config.toml
norm_eps = 1e-05
qk_norm = false
tie_embeddings = false
init_std_up = 0.0306
lr_mult_o = 1.04
decay_fraction = 0.882
decay_shape = "pow"
doc_mask = false
MLP neurons of a small language model. Each row is named by its layer, matrix (down: output weights) and neuron, and shows model dimensions 32-127. Each number is 128 + 32 x the weight over its row's rms, rounded and kept within 0 to 255. A neuron's up and down rows have the sign that makes its largest values positive.
A block is one neuron, or neurons of one layer that tend to fire together. After each block is what it responds to, as a language model described it from the Wikipedia text at the highest values.

L16.down154 [152 105 197 130 153 115 107 146  70 107 102  87 153 115 138  88 140 163 127  30 115  88 174 161 160 150 153 140  97 120 177 119 124 126 105 153 125 115  71 159  82 131 179  94  63 113 102 121 119 118 102 120  69 130 172 163 174 138 168 142 147 149  95 124  99 110  76 143 173 106  81  92 119 117 136 139 165 103  88 162 136  98 146 110 142 115  97 113  94  99 128 114 116 155 101  93]
L16.down225 [185 134 118 115 120  69 123 115 103  85 112 137 117 180 133 106 121  99 160 101 145  60 139 184 173  87 117 141 106 122 111  96 130 146 177 113 142 107 137 168  93 161 142 119 141  90 132 118  85 118 145  79  90 134  64  80  89 135 133 152 101 138 117 157 144 168 148  85  87 124 138 157 208 180 106  73 129 135 103 128  73 123 137 161 157 127 143 128 161 144 132 128 177 121 118  70]
L16.down244 [102  82 162 148 145 127 110 116 130  70 149 152 170 152 163 109 161 137 132 125 136 110  94 104 166  88 112 123 121 115 172 156 100 128 115 107 167 118 137 147  80  93 149  63 111 142 166 150  88  60 161 124 163 144 128 133 124  87 144 142 154 145  86  88 144 103  49 150 147  62 135 144 109 109 145 134 177 148 140 125 111 138 131 162 147 116  99 152  83 115 115 131 151 125 172  93]
L16.down258 [178 119  90  88 136 120 146 123 104 146 144 129  82 132  92 103 163 104 101 150  84 147 151  99 104 139 153 111 144 113 144  81 134  88  58 110 177  96 124 154 132 126 137  38 127 151 142 132 125 123 136 126  91 143 150 181 184 149 117  73 155  71 146 118 114 106 131 122  98  98  98 143 100 149 147 142  97 134 126 134 108 124 113 119 189  96 139 209 171 131 138 129  87  68 133 126]
L16.down279 [ 94  99  79  88 155 121 120 157 143 131 130 158  93 168 123 160 200 163  75  76 182  96 101  88  93 160  94  87 140 132  91 145 164 123 150 101  73 150 115  83 141 134 170 118 155 106 113 145 159  92 118 113 117 108 110 184  77 134 124 112  88 162 165  40 156 176  72 115 141 117 149  77 154  72  93 122 155  99  89  94 160 162 112 100  96 125  89 193 126 119 127 135  66  92 167 153]
L16.down305 [ 99  98 190  68 135 103  93 164 103 110  62  93 163 107 132 145 162 115 158  80 151 101 104 102 137 127 127 152 124 118  79 185 135 105 153 128 153 141 170 155 166 151 152 136  77  60 123 186  95 165 124 129 172 113 157 144 157 136 127  99 141 133 118 157 190 181 106 121 122  50 119 180 109 138  85 183 103 120 126  89 122 154 119 142 161 146  87 170 166 203 152 115 149 110 107 104]
L16.down342 [107 148 100  62 186  88 134 132 151 112 122  99 127 139 105 121 161 171 114 200 102 118 162 130 132 106 115 165 153 149 112  85  99 114  99 144 105 124 179 125 116 142 190 111 135 143 141 118 122  80  80  70 108 112 143 155 121  90 130  49 118 140 164 111 173 131  83 146 118 120 112 148  81  78 109  71 101 112 104 120 103 110  59 172  82 152 147 156  95 194 131 154 111 138 142 131]
L16.down344 [143  99 132 119  98 118  75 103 137 104 126 112  60 135 128 116  90 107  86 145 105 135 118 138 133 134 137 123 215 127 162  91  52 122 116 115 153 150 144 121 175 159  67 120 118 117 122 142 182 157  90 139  94  91 123  76 113 122 134 101 120 184 142 134 102  77 127 129 145 104 142 110 177 155 157  94  80  93 144 140 145 146 145 114  81  82 134  72 155 145  35 166  90 154 121 119]
L16.down348 [202 178 149 129 175 125 140 158 116 103 113 117 161 109 111 107 105 118 103 127 118 158 158 152 152  95  69 111 120 119  94 126 138 158 122  96 158 133  89  85 178  96 178 145  95 104 144  79 187 103 120  91 148 136 122 104 121 116 148 144  99 129  85 108  97  86 162  80 135 174 129 144 109  57  70  66 180 124 156 136 137 176  93 208 190  95 108 151 121 133  47 161 150 135 106  97]
L16.down362 [145 124 131 118 135 142 160 101  96  27  45 147  95  78 126 114 100  48 149  83 119 150 180 102  58 107 115 154 112 155  92 160 144 151 115 137 139 128 172 149 139 166 100  60 138 164 128 152 137 111 157 125 133 133 175 117 165 125 156 118 149 134 121 106 139 205  70 115 149  88 102 127 153 105 129 152 127 125 108  81  98  58 139 134 127  99 143  60  88 127 119 156 116  88 160  91]
L16.down397 [113 135 131 129  39 118 151  94 106 169 187  94 119 140 148 136 153 162 134 125 177 184  68 140 114 111  99 107 150 155 143 130 153 126 138 173 185 156 105 140 113 116 131 108 131 150 144 116 119 154 125 156 111 149 147  92 154 124 110  60 154 207 151 162  68 158 156 139 158 150 156 102  95 142 149 115 180  94 141 122  97 110 111 118 132 158 107 130 110 139 111 128 125  90 215 165]
L16.down537 [ 96 116  51 160 101  82 105 115  69 143 163 124 172 159 154 118  89 130 162 139 179 118 149  94 169 122 132 132  45 145 179 156  48 127 110 126 139 114 160 113  86 126 134 163 158 135 129 143 157 148 149 145 104 175 152 167 172  62 111  73 109 124 112  99 173 121 165  76 138 113 171 124 154 138 139 145 110 108 167 118 201 138 110 154 163 129  80 133 162 161 149  71 103 130 118 110]
L16.down545 [162 114 183 123 135 155 141 123  64 121 124 123  74 107 121 133 132 155 127 147 113  71 126 145 114 134 158 130 167 105 193 120 107  75 166  73 168  64 107 128 116 113 180 120 136  71  89 108 163 115 152 118 157 145  93 162 120 109 149  94 156 168  90 103 178 130 180 155 135 167 140 132 136 136  87 108 130 212 124 100 130 134 114 113  87  76 188 156  64 106 183 178 178 109 124 100]
L16.down561 [135 131  97 111  93 105 113 107 145  72 103 123 112 108 159 158 173  86 124  91 145  91 131 129 142 132 113 193  97  83 106 183 127 143 136 119 137 145 183 118 117 106 118 102 162 139 194 161  77 151 168 184  98 139 191 122  92  94 119 118 139 135  91  90 117 117  88 106  95 128 137  98 129 105 138 133 140  62 101 180 128 164  95 144 173 132 104 159 178 146 141 139 147 178 162 143]
L16.down669 [ 88 104 122 131 128 166 100  38 105 112  95  97 157 128 179 166 106 173 147 115 152  55 180 163 145 150 106 122 136 125 146 160 135 133 160  76 102 125 154 105 166 155 124 179 150 150 116 126 166 147 159 142 116 107 111 105 101  92 140 111 135  60 147 117  96 122 107 141 109 124 166 164 178  19 127 110 117 175 124 148 120 159 163  24 113 149 165 135 116 143 104 110 155 158 169 104]
L16.down701 [133 109 123  69 132 164 120 161  62 123 124 118 102 116  98  62 137 130 124 116 165 126 159 126 164  43 108 162 145 119 189  80 152 121 125 160 140 106 154 140 112 122 172 116 150 120 108 175 111 135  81 123 122 204 174 138 133  90 140 144 135  99  65 134  58 105 104 144 107 108 129 115 123 152 148 120 174 113 144 140 132 176 142 114 119 162 174 178 158  89 140 149  66 115 189 163]
Description: Fires on line breaks ending a sentence-final paragraph and on year or century prefixes after time words, such as in early 202(4), mid-19(th).

L15.down665 [120 178 152 159 102 126  86 115  82  84 124 122  66 214 148 167 149  63 183 167 136  71  99 129 152 100 112 147 169 158 150 142 138 173  86  92 109 119 161 129 123 138 111 148 118 107 104 154 164 166  89 185 121 110 123 119 167 128 112 183 166 134 112 136 145  95 112 143 100 147  77  78 137  96 140 151 149 141 139 174 124 106 150 180 196 189  98 109  71  98 105 170  87 195 161 111]
Description: Final piece of speech, belief or finding verbs that introduce a clause or quote, e.g. stating, believed, found, said, plus "that" and commas ending attribution phrases.

L4.down259 [153 109 150  90 176 119  98 145 147 116 124 114 158 118 111 151 118 127 105 148 151 102 125 188 119 118 133 107 113 173 102 143 139 163 107 125 124  58 136 154  85 104  79  86 155 161 171  85 120 134 104 107 155 107  94  45 137 150 173 164 115 157 134 126 118 158 162 135 151 112 132 125 121 144 121 156 185 126  99 156 135 133 143 148  85 114  82 128 160 118 146 226 179 103  97  73]
L4.down419 [160  82 105  67  89 119 173 102 153 128 115 140 111 124 136 141 133 128 146 207 200 107 114 172  97 144 140 127 148 174 143 137 135 112  84 155 134 139 163 116 130 145 122 149 124 141 182 167 148 137 108 119 110  66 165 108 146 114 189 126 131 178 180 128 139  98 149 100 133 135 119 114 160 104 173  84 137 161  82  70 124 126 106 116  95  88 142 156 159 146 101 104 148 132 137 124]
L4.down548 [122 100 128 114 121  79 130  85 150 153 120 146 127 152  97 109 111 175 119 206 135 154  77 123 125 141 132 116 139 118 212 111 151 165 175 100  86 101 142 101  45  39 129 136 159 127 122  83 129  78 125 182 133 118 116 122 147 163  86  97 167 163 120 150  83 169 155 152 204 140 142 114 127 144 128 134 163 113 149 148 166 137 105 157 109 103  65  94 164 140 111 163  96  88  66 108]
L4.down665 [155 134 191 136 143 147 133 126  86 132 126 111 117 133  75  59 141 165 131 148 128 141  98 227 142 151 103 205 165 129 108 131 167 128 122 133  60  91 113 142 120 173 194 166 154 117 112 113 117  71 128 120  97  98 167 129 212 101 155 124 133 145 140 102 133 112 137 103 131 128 150  77 112 120 104  54 191  93 120  80 100 147 162 162  75 163 118 161 161 121 130 139 147 116  95 145]
Description: Line breaks right after a sentence-final period that closes a Wikipedia prose paragraph, before a new paragraph or section heading; also mid-word endings such as "ology" (Climatology, chronology), "own" (Hoe-Down), and table separators.

L15.down650 [116 120  54 134 111 101 157 152 186 121 112 126 119 158 171  77 136 105 122  63 135 183  94 116 124 117 104 110  94 148 140 165  71  70 115 147 126 111 193  98 167 140 153 108 138 119 128 152 104 117 146 137  94 212 118 120 143 172 110 151 152 148 145 161 149  87 138 154 148 144 169  83 137  80 126 130 152 136  89  44 112  61  81 133 142  92 219 148 184 128 125 144 112 195 120 143]
Description: Connective words that continue a sentence with a second item or clause, such as and, also (after but), as (in as well as), then, and the -ly of possibly.

L15.down161 [193  54  78 106 138  93  88 115 133 106 155  93 139  71  55 169 136 127 135 141 105 125 143 102 126 113  50 110 122 156 105 119 164 125 141 184 127 122 150 208 104 185 127 129 203 159 190 106 118  96 156 151 127 103 114  88 100 118 119 177 109 165 104 107 102 162 151 111 201 122 104  43  86 144 139 136 104 137 117 135 140 109 134 144 131 146 147  86 157 157 206 100 143 123 160 130]
Description: Fires on the piece of a full date just before the year: the day and comma in "February 5, 2009", month names in "30 January 1925"; a few stray word pieces.

L4.down160 [168 108 102 140 112 134 162 127 131 120 155  99 158 105  95 142 138 142 138 180 123 104 135  86 129 164 104 154 146 139 135 124 121 148 111 156 148 106 137 142 132  92 141 126 165 171  56 162 117 183 162 148 105 189 105 110 108 147 152  83 117 149 152 108 126 135 133 138 125 158 180  73 124 164 188 171 134 142 139 183 118 106 182 128 225 137 100 117  98 133 120 117  73  64 102  95]
L4.down256 [110 132 167 136 155 165 129 133 107 162 121 107 135 157 114 127 117 163 150 120 104  73 141 117 179 197  83 109 129 126 103 104 155 149  93 116  98  87 142 138 154  87 120  88  65 114 155  98 129  77 130 101  92 177 154  89 116  99  66 171  85 130 120 148 147  45 150 134 146 160  94  89 166 178 104 174 105  88 104 144 145 132 154 146  91 143 111 107 113  64 121  86  81 132 159 157]
L4.down296 [ 88  98  74 183 180 182  86 116  83 105 161 161 210 104 148 129 179 146  92 196 157 156 109 129 122 119 127 174 133 155  92 105 212 177 113 137  97  90 136 123 110 117  86 179  71 115 110 104 166 133  93  98  75 135 124  66  82 129 119 115 130 113  41 115 116  97 135 152  89 171 133  86 152 130  97 113 165 161 144 168 128  68 131 165 120 154 106 110  76 110 159  88 105 109 111 105]
L4.down575 [168 147 124 109 169  95  96 158 118 214 105 142 140 111  77  73 159 164 162 126 115 119  94  98 141  91  81  80 182 130  28  92  87 132 106 126 165 156 115 113 158  63 163 110  78 129 180 131 138 105 124 150  99 144 143 120  61 141 106 148  62 162 220 171 156 155  99 158 108 116 142 142 121  76 143 136 145 106 115 174 183 134  79  63  88 146 133 154 140 116 109 109 158 131 117 173]
Description: Mostly reporting and writing verbs after a subject, such as reported, wrote, claim; also mid-word fragments like ated, cept, rit, qu.

L16.down138 [109 119  69 106  75 105 164 158  79 121 129 115 116 130 143 107 117 136  88  79 114 153  59 120 138  92  84 122  74  65 102 128 105  84 151 161  94 120 123 188 136 124 134 103 129 152 140 157 107 109  99 113 152 110 117  43 138 103 155 174 181  90  82 100  64 101  88 105 163 119 179 149 200  88 154 146 112  95  99 150 135 132  79 129 129 189 120 108 108 105 146 126 108 128 159  83]
L16.down176 [149 124  96 186 116 157 154 121 127 103  73  50 157 124 131 116 142 117 142 108  91 122  94 133 147 141 134 141  55  91 142 192  95 206 113 111 159 100 132 101  99 153  95 135 144 137  98 193 109 188 101 161 108 134 138  76  69 152  92 108  99 168 139 118  79 131 109 145 108 117 148 129 156 135  94 129 183  88 177  86 104 137  84 101 125 111 108  79 122 112 155 125 209 149  97 114]
L16.down389 [105 118 116 106 178 166  93  87 143 132 155 121 142 121 107 109 160 127 173  77 114 129 170 121  98  71 134 115 170  94 141 113 197  76 114 129 120 167  99 111 101 148  71 137 155  39 145 117 185 106  97 100 196 176 183 138 107 166 145 140 116 129 139 177 115  73  89 153 108  69 116 138 146 117 156 115 115 138  85 151  92 122 168  82 127 140 144 135  91 122 115 142 119 166  83 116]
L16.down440 [175 119 117 103  89 111  92 103 142 138  68 129 137 146 129 149 137 128 128  73  83 133 152  87 154 138 121 109  98 120 127 119 139 125 140 125 191 139 110 158 125 165 124 129 117  82 147 124 154  71 139 114 138  58 108  85 111 173 105  70 142 130  98  88 113 124 132 147 183 120 151 106 127  88 135 128 125 162  97  91 181  32 103 126 151 160 154 125 132 109 120 103 157 117 126 153]
L16.down456 [139 111 153 169 149  91 131 121 114  72 130  68 128 151  83 139 100 138  93 180 202 129 101 150  94 129 150 158 133  47 136 115 140 133 131 148  83 121  92 115 132 203 151 123 154  60 125  99 125  56  90  51 116 144  73 134 109  82  58 139  99 171 108 164  86 130 120  97 105  98 150  85 159 105 147 146  75 124 186  84  71  76 182 140  86 118 124 110 175 169 145 114 136 121 150  59]
L16.down457 [116 131 110 128  97 158 176 130 159 165  70 183 164 121 113 107 126 107 132 100 120 150 102 120  93 100 152 117 123 123 147 137  64 165  76  71 143 134 115 136 139 103 105  78 160 112 109 139  63 175  58 111 161  97  74  75  71 130 167 180 152 124 133  94 105  92 175 113  78 137  93 134  76 109 133 131 135 114 159 102 121 136  89  84 108 148 124  93  59 160 138  53  86 150 105 179]
L16.down507 [ 93 148 151 152 112 130 157 169  52 133 143 113 171 125 109  77  71  86  97 145  94 130 121 172 105  85 159 129  75 181 151 133  83 149 138  52 144  89 189 159 149 160 179 124 122  94 121 152  77 128 176 119 118  79 100 123 115  98 111 125 110 149 101 138 128 135 126  80 121 142 120  77 136 111  56 148  94  82 129 166  82 111 131  97 148 110  97  98 140 131 165  93 106 165  95  89]
L16.down523 [111  89 153 132  96  88 170  79 146 120 130 125 140 136 130  81 161 136 161  89 118 163  83  91 140 155  74 125 146 117 117 150 124 120 138 144 155 172 124 169 100  89 127 179  82  73 109 132 159 125  93  70  91 111 133 138 119 142 121 119  98 145  58  58 161 147 128 171 125 135 157  68 165 126 142 146 104  98 160 118 111  62 111 111 146 131 111 135 113 136 124 127 148 145 186 225]
L16.down580 [127 152 155 109 135  69  86 151 105  91 137 109 148 118 166 138 112 135 107  83 117 108 110 132 108  67  97 109 137 146 108 107 124 144 149 107 171 156 114 106 159 128  97 105  99 193 179  90  98 108 162 144 153 188 106 124 123  71 111 115 173  86 105 145 133  97 113 141 149 109 166 141 102 113 162 102 146 133  79 217 217 165  82 187 172 167  91 116 206 152 121 147 140 171 116 118]
L16.down600 [179  91 176 139 126 147 141  50 158 199 130 122 104 153  78  89 144 144 144 132 111 132  31 198 154 149 127 181 169 115 119  87 137 141  96 118 105 150  95 132  87 160 131 134 184  81 105 161 124  68 119 142 142 145  71 140 146 158 144 195  74 140 171 126 144  95 180 152  80 133 125 104 156 116 119 137 154 106 125 117 143 112 146  99 146 145  94 104 124 143 172 130 109 101 116 145]
L16.down607 [197  89 102 124 110 132  98 172 137  88 150 102 154 113 194 134 108 159 126  90 135 143  70  86 183  56 135 165 116  88 177 150 180 157 152  93 131 136 134 121  77 154 117 133 149 100 116 141  88  67  59  87 139 134 125 134 189 131 137 128  92  85 135 126 126 175 100  96 154 115 138 117  98 146 107 124 159  86 109 100 102  71  76 178 154 116 142 139 115 123 159 101  80 127 132 172]
L16.down623 [113 107 160 144 110 103 111 137 117 127 111 134 158 126 109 104 154 162 104 139 154 211 156 131  88 177 114  66 115 130 101 112 121  92 133 119 158 104 100 148  59 188 142  60 133 148 112  88 126 143 117 157 156 114 115 148 143 183  81 154 140 161 116 134 171 100 162 108 140  71 165  46 124 155 131 174 113  97 115  63 180 158 104 104 138 152 153 109 130 146  85  99 171 151  72 139]
L16.down626 [100 165  73 110 115 149 116 147 181 121  79  70 176 100 137 102 125 116 151 155 111 149 130 173 103  87 111 164 160 155 103 104  90 115 111  87 121 170 159  95  91 142 126 100 104 129 183 142 161 128  98 201 120 137 141 123 108 194 128 142 201 113  96 114 127 168 115  75  96 137 199 121 116 161 125 139 128 121 153 126 152 128  92  97  67 128  98 161 156 137 165  86 164 121 123  84]
L16.down644 [167 111 169 102 135 142 144 152  69 119  89 180 135  99 138 163 121 139 146 101 122  70 173  94 151 115 114 138  81 134 125 161 169 181 153 145 133 213 166 130 131 113 113 125 141 159 147 172 116 101  93 133 115 129 109 122  92 104 128  97 156 114  95 100 120  99  60 111 142 129  89 111 178 149 105 174 194 105 198  93 105 127  77 185 137 173 139 160  90  98 127 132 160 147  98 145]
L16.down653 [116 137 103 190  93 146 120 129 123 144 155 123  99 111 136 110 138  90 176  96 106  81 173 106 144 124 119 130  69  83 150 164 131 171 143 136  86 101 101 149 134 127  81 123  76 141 121 167 135 109 120 181 100 157 141 167 125 171 164 169 145 119 157 110 121 112 155 130 191 125 177  92 118 198 107 154 131 136 118 139 152 187  89 105 139  86 134 157 131 138 139 125  64 140 135 114]
L16.down680 [165 163  79 120 137 120 110 176  86 134 128 105  87 156  55 144 106 134 116 134 106  49 146 124 127 124  96 123 114 124 117 152 164 113 132 112 157 146 151  79 160 154 152 141  96 108 135 108 153 152 141  97 132  85 107 106 125 171 150 142 144 138  99 156 123 174 113  71 126 131  90  66 116 153  69 137 154 138 157 125 123 114 122 122  62 121 142 127 119 118 167  88 117 135 148 201]
Description: Fires on "and" or "as" right after a verb, noun or comma, linking a clause or role, e.g. "released and", "served as", "as well".

L16.down37 [162  98 121 150 108 123 111  91 143 124 157 131 116 142  78 108 144 148 147 143 112 176 140 103 133 101 127 117 145  47 189 108 136 123 109 148  66 147 148 115  77 114  87  99 172 164 164 128 123 151 184 147 144 147 142 105 154 124 104 127  36 116 133 127  49 119 121  86  83 186  94  93 154 160 198 132 134 131  79 129  98 115 104 167 151 141 168 128 163 117  89 133 189 145 120 109]
L16.down75 [174 139 144  88 129 162  65 149  88 114 123 141 111 144  88 176 152 100 148 134 141 135 129 180 115 134 129 155 153 105 113 169 154  91  87 187 148 129 127 110 128  98 135 168 175 148 115 143 116  94  87 141 114  71 125 123 116 183 136 176 153  87 140 137 152 108 129 124 140 143 135 110 133 109 178 142 150 142 113 175 108 129 175 115 168 175  89  85 118  93 136 163 127  77 210 114]
L16.down126 [105 138 146 148  68 165 132  79 162 147 181 170 135 117 115 142 168  97  96 163 147 181 163  84 133 138 142 126 126 178 137 125 163 137 161  81 103 151 136 113 102  94 139 159 139 114 139 136  71 129 160 205 129 109 165  61 138 164 155 167 103 174 150 112 118 168 149 122 135 102 104 112 115 132 153 125 179 150 132  98 171 145  94 134 134 123 179 156 116 102 101 176 153 105 113 124]
L16.down137 [121 108 137 183 133 132 105 124 168  78 135 143  63 131  82  72 161 160 107 164 124 128 118 193 158 110 171  83 160 127 196  88 160 152 124 130 149 130 176 116 118 152 138  87  96  72  92  86 137 163 143 172 143 100 144 173 173 143 113 115 152 162  70 150 161 158 142 151 114 146 106 113 109 166  77 123 177 120 148  76 144 230  84 117 161  72 143 133 117 108 124 120 133 120  91 161]
L16.down143 [ 97 180 104 124 171 111 137 163 133 161 139 172 144 116  86 144 200 141 176  67  86 102 131 106 138 124 113 135 108  69 132 167 166 163  89 102 164 105 168 127  83  71 130 177  95  83 123 118 116 122 179  98 128 107 149 146 138 187 140 128  60  85 124 121  89 120  89 165 111 176 174  95  88 151 125 139 156  63 101 156  95 132 130 130 176 166  89 146 159  99 133 133 206 145 160 158]
L16.down221 [147 116 106 127 155 108  69 148 106 164 120 178 141 114 118 158 137 124 185 107 109 110  94 142 132 145 180 130  82 103 128 191 149 154 128  96 159 177 163 121 128 134 140 159 187 155 180  85 119 206 142 165 103 105 147 139 173 151 142 115 143 149 132 107 162  80 104 115 153 114 151  84 103 218 151 164 110 124 142 142 139  84 106 108 101 151 148  65 143 105 146 131 165 110 137 114]
L16.down245 [141 165 163 153 166 128 129 127 143 108 110 205 208  82 129 167 127 136 127 130 114 113 124 132 129 104 154 148 160 210 157 173 160 136 152 104 171 144 120 126 180 141  95 121 119  93 144 172 109 184 119 114 150 190  87 124 159 182 119 119 158 133 138  22 136 130 121 163  90 115  69 115  78 174 121  93 132 155 148 164 155 181 120 118 145 124  75 139 110 143 147 145 115 120 108 110]
L16.down248 [130 144 111 131 102  96  93 140 108 134 137 140  83 189 142 109 166 110 130 162  51 123 126 115 176 150 156 141  98  86 143  85 141 184 129 109 130 121  96  79 149 120 188 118 171  44 111 128 142 175  83  68 122 116 114  88  97 139 121 126  49 147  96  51 136  86 124 156  74 190 146 121 126 188 117 147 129 144 141 127 151 105 133 166  86 132  71  77 139 129 133 164 113 196 115 104]
L16.down266 [ 95 131 126  81 130 171 159 105 126 144 145 166  87 149  82 119 119 179   0 154 116 105 122 155 143 127  80 121 105  96 161 150 134 124 109  93 139 143 102 109  70 164 164 168 200  75 172 143 138 115 136 123 123  58 124  97  96 111 134 108 147 135  85 119  95 127 114 138 100  97  87 154 119  77 135 122 124 144  82 111 118 142 145  90 147  90 155 147 124 126 183  96 150 144 130 116]
L16.down327 [162  98 183  79 104 171 119  77  58 144  93 155 106 154  73 176  54  62 129  47 153  87 149 125 148 157 127 151  87 100 169 100 123 112 105 160 153 169 159 140 130 142  88  76 131  96 153 123 151 111 138 161 141  98 106 120  94 132  62 167 147  97 128  91  96 146  74 111  82  80 105 106 131 107 144 171  67 153  84 127 102 142 118 103 107 162 175 151 141 108 173  99 102 137 142 134]
L16.down394 [145 154  99  53 113  96 139 107  85 156 160 101 183 173 129  98 127 138  94 136 128 144  78 134 112 153 139 187 111 165 109 124 221 117 167 119 132 167 169 102 146 104 124 120 149 183 150 144 130 188 110 170 114 160 122 115 145  53 147 122 104 155 189  99  46 112 101 143  77 155 132  80 144 156 104 134 136 137  48 221  85 173 145 102 133 144 125 135 157 133 111 179 143 111 136 106]
L16.down431 [107 112  99 131 141 126  53 141 108 140 122 166 112 115  79 128 187 159 103 146 161 147 131 130 158 159 167 134 124 140 185 128 100 103 139 120 185 143 140 138 148 123 223 170 118  80  81 130 120 100 136 100 109 162 136 106 135  98 114  96 121  69 107  77 100  82 153 129 110 143  75  98 113 171 194 101 138 113 144  94 129  55 178  53  68 115 141 100 124 145  93 144 106 120 187 132]
L16.down442 [ 88 170  97 193 143 107 120 145 184 104 176 135 148 147 145 108 110 157 118 125 148 146 108 107 127 143 170 147 112 108 109 150 154 157 135  71 165 138 153 108 146 179 106 135 145 111 122  98 136 175 107 190 129 146 165 143 147 168  68 152 113 196 119 136 104 144 199 114  91 112  91 106 134 177  81 115 118 168 107  95 133 134 145 140 151 143 148  65 138 161 104 100 117 101 135 186]
L16.down570 [ 95 166 129 145 112 106 130 156 111 104 112 120 116 153 187 166 104 133  98  84 127 187 161 126 109 115 157 122  82  47  81 125 119  57 100  86 114 156  59 138 148 111 165  98 142 160 139 167  94 123  85 146 125 103 156 170 140 133 119 204 124  88  71 172 178 126 169 108 140 106 110 168 107 146 159 117 100  88 116 187 141 115 148  94 199 207 100 117 122 118 129  77 158 141 120 149]
L16.down636 [200 118  92 148 122 140 158 146 124  90 117 112 134  94 104 138 127 127 174 151 129  75 104 206 135 120 152 109 134  75 120 146 136 145 144 168 179 170 125 116  83  97 108 139 145 194 148 149 119 160 141 176 119 110 162 131 207 111 112 162 159 107 142 106  60 178 121 126 101  85 108 150 163 142 142 107 117 124  98 138 158  97 158 158 165 113 107 166 121 141 137 112  31 140 143 115]
L16.down656 [143 174 149  71 227  68 195 151 166 117 187 130 107  95 112 110 133 181  66 132  91  97 114 143 140  95 162 102 164 124 141  94 146  89 184 173 143 138 163 104  81 122 168 115 121 101 141 178  68 118 116 156 117 112 114 120 139 140 111 146 120 204 132 149 127 111 182  56 139 136 103 111 134 151 133 112 114 128 141 136 143 167 127 125  88 157 113 155 153 179 159 107 109 131 205 153]
Description: Last token of a connective, preposition or reporting verb that opens a following noun phrase or clause, e.g. "due to", "as a result of", "indicate" (before that), "(with" in credits.

L4.down251 [138 136 131 105 130 115  77 131 185 149 150 126 132  87 122 123 117  99 137 137 155  90 169 160 178 115 129 150 133  89 113 132  91 135 128 149  94 112 120  97 125 120 147 107  95 100 126 111 107  38  75 185  82 149 130 102  98 116  63 100 157  78 101  93 116 130 125 131  63 118 123 193 121 145 119 118 182  58  83 174 158 117 200  51 179 241 147 106 155 124 139  83 101  73 143 108]
L4.down254 [134 138 178  86 123 151 122 126 160 130 169 106 101 142 139 114 136 142 101 186 164 115 153 117 126 137 111 133 171  39 132 147 131 183 134 135 135 110 142 125  90  80 108 127 138 125  99 108 120  64 109 107  83  99 186 135 137 129 170 135 136 140  97  97 135 115 132 157 133 121 149 144 108 101 125 118 157 125  76 210 166 118 121 112 106 170 105 148 114 103 174 112 123 125 155 105]
L4.down532 [141 153 132 106 165 121 117  81 143 124 163 143 108 203 142 140  94  21 105 132 114 131 149 161 129 121 150  71 116  39 129 132 116 188 113 139 130 158  84 131 136 114  78  92  95 142 130  99 162  91 117  94  77 131  88  78 163 139  79 120 176 109 104 133  87 108 139 163 135 169 132 191  36 165 143 160 160 148 117 150 134  97 120 145  82 152  97 101 181 140  83 112  87 135  83 133]
L4.down655 [132 113  96 116 208 112 151 129 123 151 167 141 158 203 114 141  42 104 105  99 153  50 117 117 126 151 144  93 109 126  55 132 118 117 172 161 129 168 134 127 155 144  74  79 112 133 131  89  93 127 106 124 128  92 153 140 102 145 139 172 226  97 134  77 120 127 109 127  87 121 117 116  89 186  75 136 161 182 137 158 122  74 128 124  88 164 123 110 129  91 111 185 141  97 138 194]
Description: Words that begin a new sentence or clause, mostly The, This and However after a period or line break, plus closing quote-commas like ",".